config.toml
qk_norm = false
init_std_qkv = 0.0267
init_std_o = 0.00629
init_std_up = 0.0267
warmup_steps = 580
final_lr_fraction = 0.1
MLP neurons of a small language model. Each row is named by its layer, matrix (gate and up: input weights) and neuron, and shows model dimensions 64-191. Each number is 128 + 24 x the weight over its row's rms, rounded and kept within 0 to 255. A neuron's up and down rows have the sign that makes its largest values positive.
Before each neuron's rows, "fires after" lists the tokens most often just before its 100 highest values on Wikipedia text that the model never trained on. A number after a token or word is its count.

fires after: "." 26, " |" 24, "-" 14, "/" 5, "il" 4
L4.gate555 [134 105 122 127 100 125  98 108 131 118  91 154 199 145 127 165 101 138 137  83 135 110 149  72 158 163 115 110 133 150 101 147 123 152 134 141 119 199 127  76 105 131 121 179 143 150 143 108 123  96 121 152 113 147 115 143 119 146 138 136 111 125 121 100  88 113 134 108 127  94 125 129 111 104  89 143 112  99 151 150 115  96 126 124 141 156 174 142 144  77  90 114 122 102 144 105 110 156 162  96  98 119 108 113 157 115 166 141 147 116 120 111 100 174 149 125 125 112 131 109 101  97 150 168 125 132 123 135]
L4.up555 [117 108 163 124 162 110 130  97 166 160 149 152 119 115 137 113  91 144 113 108  93 122 179 156 160 154 128 127 115 142 109 160 124 111 111 147 127 191 136  74 150 122 125 131  96 125 118 174  99 130 127  83 130 133 135 125 128 155 113  98 130 119 123 131 120 108 117 135 158 155  97 124 137 143 145 134 137 130 165 129 108 101 159  85 161 145 149 146 104  99 111  98 131  72 135 112 158  90 119 134 107 145 133 124 138 126 139 131 103  86 139 120  82  96 161 153  98 142 123 133 145 118 142 149 145 102 140 144]

fires after: " " 65, ":" 6, " P" 6
L5.gate564 [108 113 148 129 117 150 159  99 115 110  85 105 157 159  68 135 103  86 130 137 151 152 106 136 113 165 159 116 135 155 140 128 127 139 154 134  91 172 162 129 154 136 130 153 155 141 150  89 113 117 118 126 140  85 111  86 123 140 110 144 119 159 119  96 107  79 119 133 130 105 126 130 110 164 129 117  80 151 178  90  66 130  92 135 116 163 128 139 118 147  83 125 122 153 131 102  92 111 140 131 141 115 117 157 122 154 115  70 147 142 138 128  96 141 107  92 128 103 159 122  90 133 119 167 134 157 137  89]
L5.up564 [ 81 124 153  98  96 138 120 134 124 170 140 109 122  77  77  92 116 137 132 141 151 157  71 134 118 132 119 135 114 120 133 116 163 151 129 112 139  90 119 133 161  80 110 118 100 142 165 161 127 122 146 173 133  58 108 105  95  92 117 111 117 193 139 137 141 159 151 145 104 103  68 129 137 153 153 141 114  91 110 149  85 145 136 158 150 133 110 126  97 127 116 140 139 144 130 177 110 101 108 106 122 142  98  88 136 151 124 106  90 173  82 120 133 143  93 166 128 131 132 184 144 108 123 136 143 112 113 144]

fires after: " |" 98
L4.gate7 [126 136 121 116 100 167 115 114 137 124 110 171 141 146 134 159 129 131  95 119 127 135 128 141 136 163  80 119 133 130 128 124 114 108 149 109 136 197  89 153 170 120 127 122 104 142 158 140 164  78 113 130 137 128 125 127 134 132 147  88 117 123 102 140 124  67 124  64 119 112 116 160 120 149 109 118 115 134 112 147  58 132 132 168 107 119 100 150 155 125 167 145 114 123 135 127 102 137  99 117 109 148 133 163 152 150 137 128 123 135 139 130 101 142 101 138 160 156 144 133 147 110 162 157 160 181 116 151]
L4.up7 [ 96  95 128 106 129 165 124 114 144 153  91 117 118 170 131 146 148 127 130 105 133 133 134 147 128 108 128 143 114 108 113 142 142  59 141 137 125 146 121  78 106 113  79 123 120 154 140 129 103  77 127  84 113  48 145 120 141 172 111 110 119 147 140 140 128 136 137 104 151 125 137 146  84 136 113 165 112 123 144 121 150  89 115 149 138 122 159  81 138 114  96 139 122 100 163 137 116 142 150  96 128 154 151  80 142 130  77 129 127 171 156 134 132 133 125 122 148  97 127  78 138  87 163 150 110 139 137 133]

fires after: " S" 31, " N" 15, " s" 6, "S" 4, "-S" 4, " A" 4
L4.gate609 [140 127 146 130 158 140 117 110 142 105 112 102 118 132 114 157 125 142 127 147  77 117 118 118 120 168  99  91 149 109 156 111 145 141 121 175 102 142 120 111 106 144 128 182 118 136 109  97  94 164  86 136 161 173 125 121 153 128  96 131 104 146 130 124  86 112 111 156 131 123 150 101 176 141 111 156 130 110 159 120 118 142  63  83 122  96 107  96 170 124  97  95 124 147 131 139 146 128 200  91 160 130 153 137 141 154 156 123 111 154 135 119  78 133 156  99 154 103 120 104 138 134 124 138 109 129 145 112]
L4.up609 [144 168  89  70 144 124 183 123 118 146 108  91 119 139 119 158 103 111  88 111 149 151 125 135 121 126 160 153 140 109  92 160 141  93 123 121  86 131 124 153 160 144 144 123 140 143 128 115 119 111 106 132  81 118  91  98 143  71 125 132 123 139 173 104 156 192 165 123 126  85 159 158 102 201 101 128 153 144 105 114 157 176  96 144 148 154  98 158 145 110 130 144 147 145 155  85 105 120 139 115 191 123 147 118 110 155 117 104 147 139 132 108 101 137 153 127 132 115 102 138 171 160 133 143 130 110 127 142]

fires after: " " 60, ";" 17, " |" 10, " (" 9
L5.gate222 [159 130 103 138 141 129 104 102 126  93 105 157 159 146 100 106 127 140 151 126 142 119 144 130 105 148  83 133 170 127 147 134  77 165 116 137  81 149  96 153 127 122 174 151 143 146 120 107 106 155 108 103 152  87 134 139  75 143 101  82  93 111 120 121 145 108 146 156 119  99 171 133 144 107 123 151 140 126 158 140  98 164 125 163 166  81 150 138 126 153 140 162 143 120 165 123 131 127 156  72 119 158 108  93 113 101 146 117 154 157 154 130 118 126 122 108 109 154 162 106 128 143 124 150 136 163  88 133]
L5.up222 [166  95 135 119 136 103 109 102  74 115 164 122 157 116 127 163 148 149 102 134 130 120 146 122 101 142 135 130 130 126 150 141 105 122 125  85 117 166 148 124 133 134 105 115 178 117 116 126 117 137 185 132 132 111 113 146 123 139  99  71 146 115 101 163  90 156 138 144 124  94 137 130 138 132 123 134 124 145 120 150 118 134  68 134 173 111 144 197 134 118 149 154 160 135 152 119 124 121 117 102 116 132 119 157  97  96 185 129 126 138 157 129  87 135 168 120 122 159 133 130 164 126 139 137 119 132 130 103]

fires after: " " 81
L4.gate64 [160 165 149 121 159 141 109 114  89  94 106 164 114 158  95 107 113 137 152 160 127 149 128 142 104 122 139 102 131 118 152 136 180 149 134 111 139 177 176 113 137 113 136 143 131 150 107 126 102 105 102  93 138 173 167 111 134 120 139 129 129 115 120 138 106 144 129 123 121 123 135 158 118 116 159 160 114 109 127 136 132 153 108  74 155 114  97 156 120 107 147 125 116 165 124 154 148 160  98  88 133 107  83 107 125 151 158 109 157 112  83 147 157 130 115 123 141 118 154  75  91 135 129 144 115 152 127  80]
L4.up64 [ 96 121 114 153 148 131 158 106 149 104 113 131 114 150 136 135 142 131 119 131 134 121 138 186 119 139 143 155 158 142 112 104 120 144 119 182 132 144 130  76 130 127 125 114  98 123 130 106 134  82 128 121  99  87 115 147 137 175 155 107 123 117 125 160 145 165 120  96 135 131 136 175  91 147  83 106 116  93 122 163 141  85  90 125 151 116 144 172 115 154  99 148 146 178 137 111 156 163 143 119 165 109 156 126 151 145 140 132 158 130 134 124 106 132 120  97 129  95 146 129 147 116 112 130  87 139 171 166]

fires after: " " 39, " more" 12, " Tw" 6, " the" 5, "ug" 4
L5.gate180 [105 128 121 145  94 146 112 120 139  95  90 151 179 111  98 146 160 129 124 143 112 128 118 147 148 132 162 131  98 122 103 107 118 132 140 143 132 144 139 112 118  92 111 121 171 130 104 116 132  75 141 149 101 116 104 145  75 134  95 130 109 146 147 135 107 133 135 138 149 108 165 137 105 141 120 150  96 144 103 129 123 144 138 128 144 119 114 158 147 170 108 127  88 103 145 175 121 123 112 134 156 126 143 121 194 169 107 137 120 153 128 142  81 168 145 127 123 150 176  74 105  90 132 160 118 136  93 104]
L5.up180 [132 157 137 189 140 118 149 135 128 169  87 125 109 139 124  90 157 131 145 147 166 180 159 106 101 127 150  94  84 102 135 140 124 135 134  95 132 151 125 152 122 162 104 116 139 183 125  81  86 107 144 155 152  86 127 109 118 140 158  93 134 176 126 131 118 156 159 150 110 123 122 149 162 104 160 108 150 111  84 134 117 122 115 119 122 140 120 111 149 145 115  86 132 131 150 102 114 157 128 112  92 102 176 167 137 151 124 126  93 123 133 132 159 115 115 158 114 115 132 136 150 129 158 152 100 121 108 111]

fires after: " the" 37, " The" 10, " House" 8, " C" 7, "'s" 5, " " 4
L4.gate708 [124 144 137 160 111 172 178  96 151  97 111  92 111 171 100 133 138 106 133 136 150 108 123 146 136 148 138 115 140 122 118 134 106 142 186 153 120 161 146 173 136  82 154 160 120 147 127 132 150  93  99  91 147 147  94 113 136  95  69 130 155 133 141 142 120  98 128  90  98 115 160 148 132 103 113 127  78 124 133 135 159 115 142 142 134  86  86 155 124 123 164 178 152 137 126 129 103 112 100 147 189 172 128 161 116 157 116  86 143 187 162 133 135 153 139 116  94 131 163 132 132  95 127 130 156 113 129 171]
L4.up708 [138 144  80 131 132 131 147 136 144 150 128 131 129 108  98 149 120  98 149 121 145 141 175 128 109 118 162 135 155 128 177  98 140 125 155 127 106 134  92 153 138 118 139 126 134 133  88 143 168  95 146 127 117  91 146 160 128 113 139 135 172  92 145 158  96 156 135 128 131 113 161 101 131 117 164 134 131 167  91 151 121 162 112 134 133 126 101 125 110 108 141 116 135 139  91 138 158 117 112 100 172 144 168 134 108 140 107 158 114 137 156 103 122  63 122 103  96 151 150 116 118  81 128 135  75  90 133 117]

fires after: " |" 27, " a" 14, " A" 13, "A" 7, " g" 4
L5.gate346 [135 157 160 172  87 106 153 153  77 113 113 123 152 106  80 147 122 121 153 154 144 158 112 113 108 139 102 126 122 124  96 136 184 128 131 105 151 157 103 136  92 146 140 138 129 176 142 113 125 107  92  96 149  68 127 116 137  73 116 130 127 137 114 157 163 124  63 138 165 171 126 136 117 124 139  97  96 151 157 124  83 139 126 184 102  83 132 108 159 133 134 160 107 125 135 141 112 135 139 131 142 130 127  96  89 106 118  53 139 124 152 137 163 122  83 115 182 152 125 131 162 140 152 173 133 116 145 117]
L5.up346 [156 134 128 131 101 107 122  61 145 141 100  87 148  87 133 145 108 148  70 121 118 123 152 119 114 139 136 122 170 127 104 145 135  92 141 124 133 134 112 155 143 119 158 157 110  54 157 128 104 123 156  99 137 117  78 159 102 122 150  97 147 102 125 139 108 104 122 158 117 112  96 128 107 120  91 123 140 112 138 110 118 135 108 117 116 130 115  77  98 108 108 114 135  96 135 147  99 129 146 104 139 135 147 134 150  95 127 157 127 152 117 116 135  92 134 159 138 116 112 107  99 103 133 127 121 133 119 160]

fires after: " " 26, " (" 17, "==" 14, "," 5, " |" 4, "\n" 4
L4.gate37 [141 107 105 167 123 137 144 152 157 106 109 135 134 115 137  97 144 102 150 106  95 113 107 143 133 142 102 115 136  76 152 119  77 136 127 119 177 159 136 129  74 118 146 101 120  84 151 183 103 140 101 150  95 169 127 151 128 141 164 176 123 121 129 139 144 127 123  92 134 110 127 127 156 136  97 132 141 167 117 113 144 155 138 119 116 128 134 116 131 159 126 100 103 145 161 140 126 125 137 126 144 107 163 143  80 107 158 117 163 147 131 190 110 122 126  95 144 136 139 158 130 108 118 116 160 151 101 138]
L4.up37 [100 141  81 126 111  79 109 134 157 133 134  92 144 139 113 176 109 122  86 124 125 137 156  94 142 141 124 167 114 146 137 151 108 102 119 118 173 119  87 149 114 128 165 166 122 138 169 140 173 154 132 155 148 156 137 139 103 111 167 108 103  90  73 148 142 120 150 124 156 117 150 100 146 116 125 110  98 131 137 106 200 160 152 128 127 118  95 137 118 163 169  99 141  91  93 139 122 139 150 145 124 129 107  86 111 130 116  85 132 116 130 130 152  89 105  81 149  86 111 141 129 169 130 126 128 107 138 101]

fires after: " " 24, " a" 13, " number" 6, " Register" 5, " House" 5, " |" 4
L4.gate174 [163 108 141 136 100 109 117  77  95 116 126 132 121 121  95 131 143 129 116 110 130 101  71 150 114 193 107 199 133 147 180 120 175 141 154 143 130 140 125 152 161 129  99 131 138 122 134 126 132 126  95 177 128 113 150 130 119 129 145 120 113  94 114  92 109 139 105 117 126 153 107 125 125 102  92 109 143 105 145 146  98 100 115 168 203  90 197 139 125 119 148 115  76 113 151 157  94 122 141 126 126 125 132 115 116 159 146 113 125 131  82 123 115 158 121 121 157 139  97 123 128 124 104 142 163 144 147 133]
L4.up174 [182 135 134 118 116 157  79 135 105 162 139 119 131 133 101 167 119 116 144 163 150 149 142 132  99 107 115 121  95 122 124 120 107  74 125 106 142 158 138 104  73 137 140 160 154 152  93 138 151 112 118  89 145 126  96 138 140 143 124 109 125 145 132 103 114 133  97 131  97 127 119  95 109 134 136 107 107 120 134 137 127 116 131 140 120 165 100  79 124 133  96 153 151 123 138 150 109 120 145 122 134  84 105 117 128 130 112 129 155 112  91 179 172 131 171 128 146 102 132 132 150 104 135 123 138 121  87  84]

fires after: " " 63, " p" 8, " s" 4
L4.gate668 [127 157 142 139 123 109 109 100 128 117 122  97 107 140 114 112  99 177 124 127 158 133  86 105 151 146 138 119  92 115 119 110 149 138 107 141 117 172 106 100 165 115 128 123 131 158 105 119 153 108  71 116 143 130  87 112 109 172 100 103 117 109 108 105 106  90 111 125 114  81 150 156 166 127 166 137 133 138 167 138 115 154 103 163 150 120 116 149 120 141  95 144 110 145 138 173 121 150 149 138 121  79 106  79 123 173 149 106 129 135  94 153 149 153 173 122 145 180 149  64 112 117 186 143 130 138 163 104]
L4.up668 [108 126 148 106 115  82 103 141 140 120 169  73 128 148  99 123 138 206 159 122  84 145 138 148 124 124 117 120 112 135 180 136 106 114  75  98 124 132 126 113 161 125 105 102 137 130 150 106 130 126 123 142 116 105 122 126 119 142 100  85 120 102 114 113 107 168 113 155 119 152 161 170 121 132 142 124 134  90 135 109 143 150 114  97 153 165 118 133 132 121 127 114 120 132 127 130 122 142 119 132 171 108 173  95 127 132 133 134  94 102  99 124  84 114 138  64 198 155 130 184 132 173 149 116 150 127 104 148]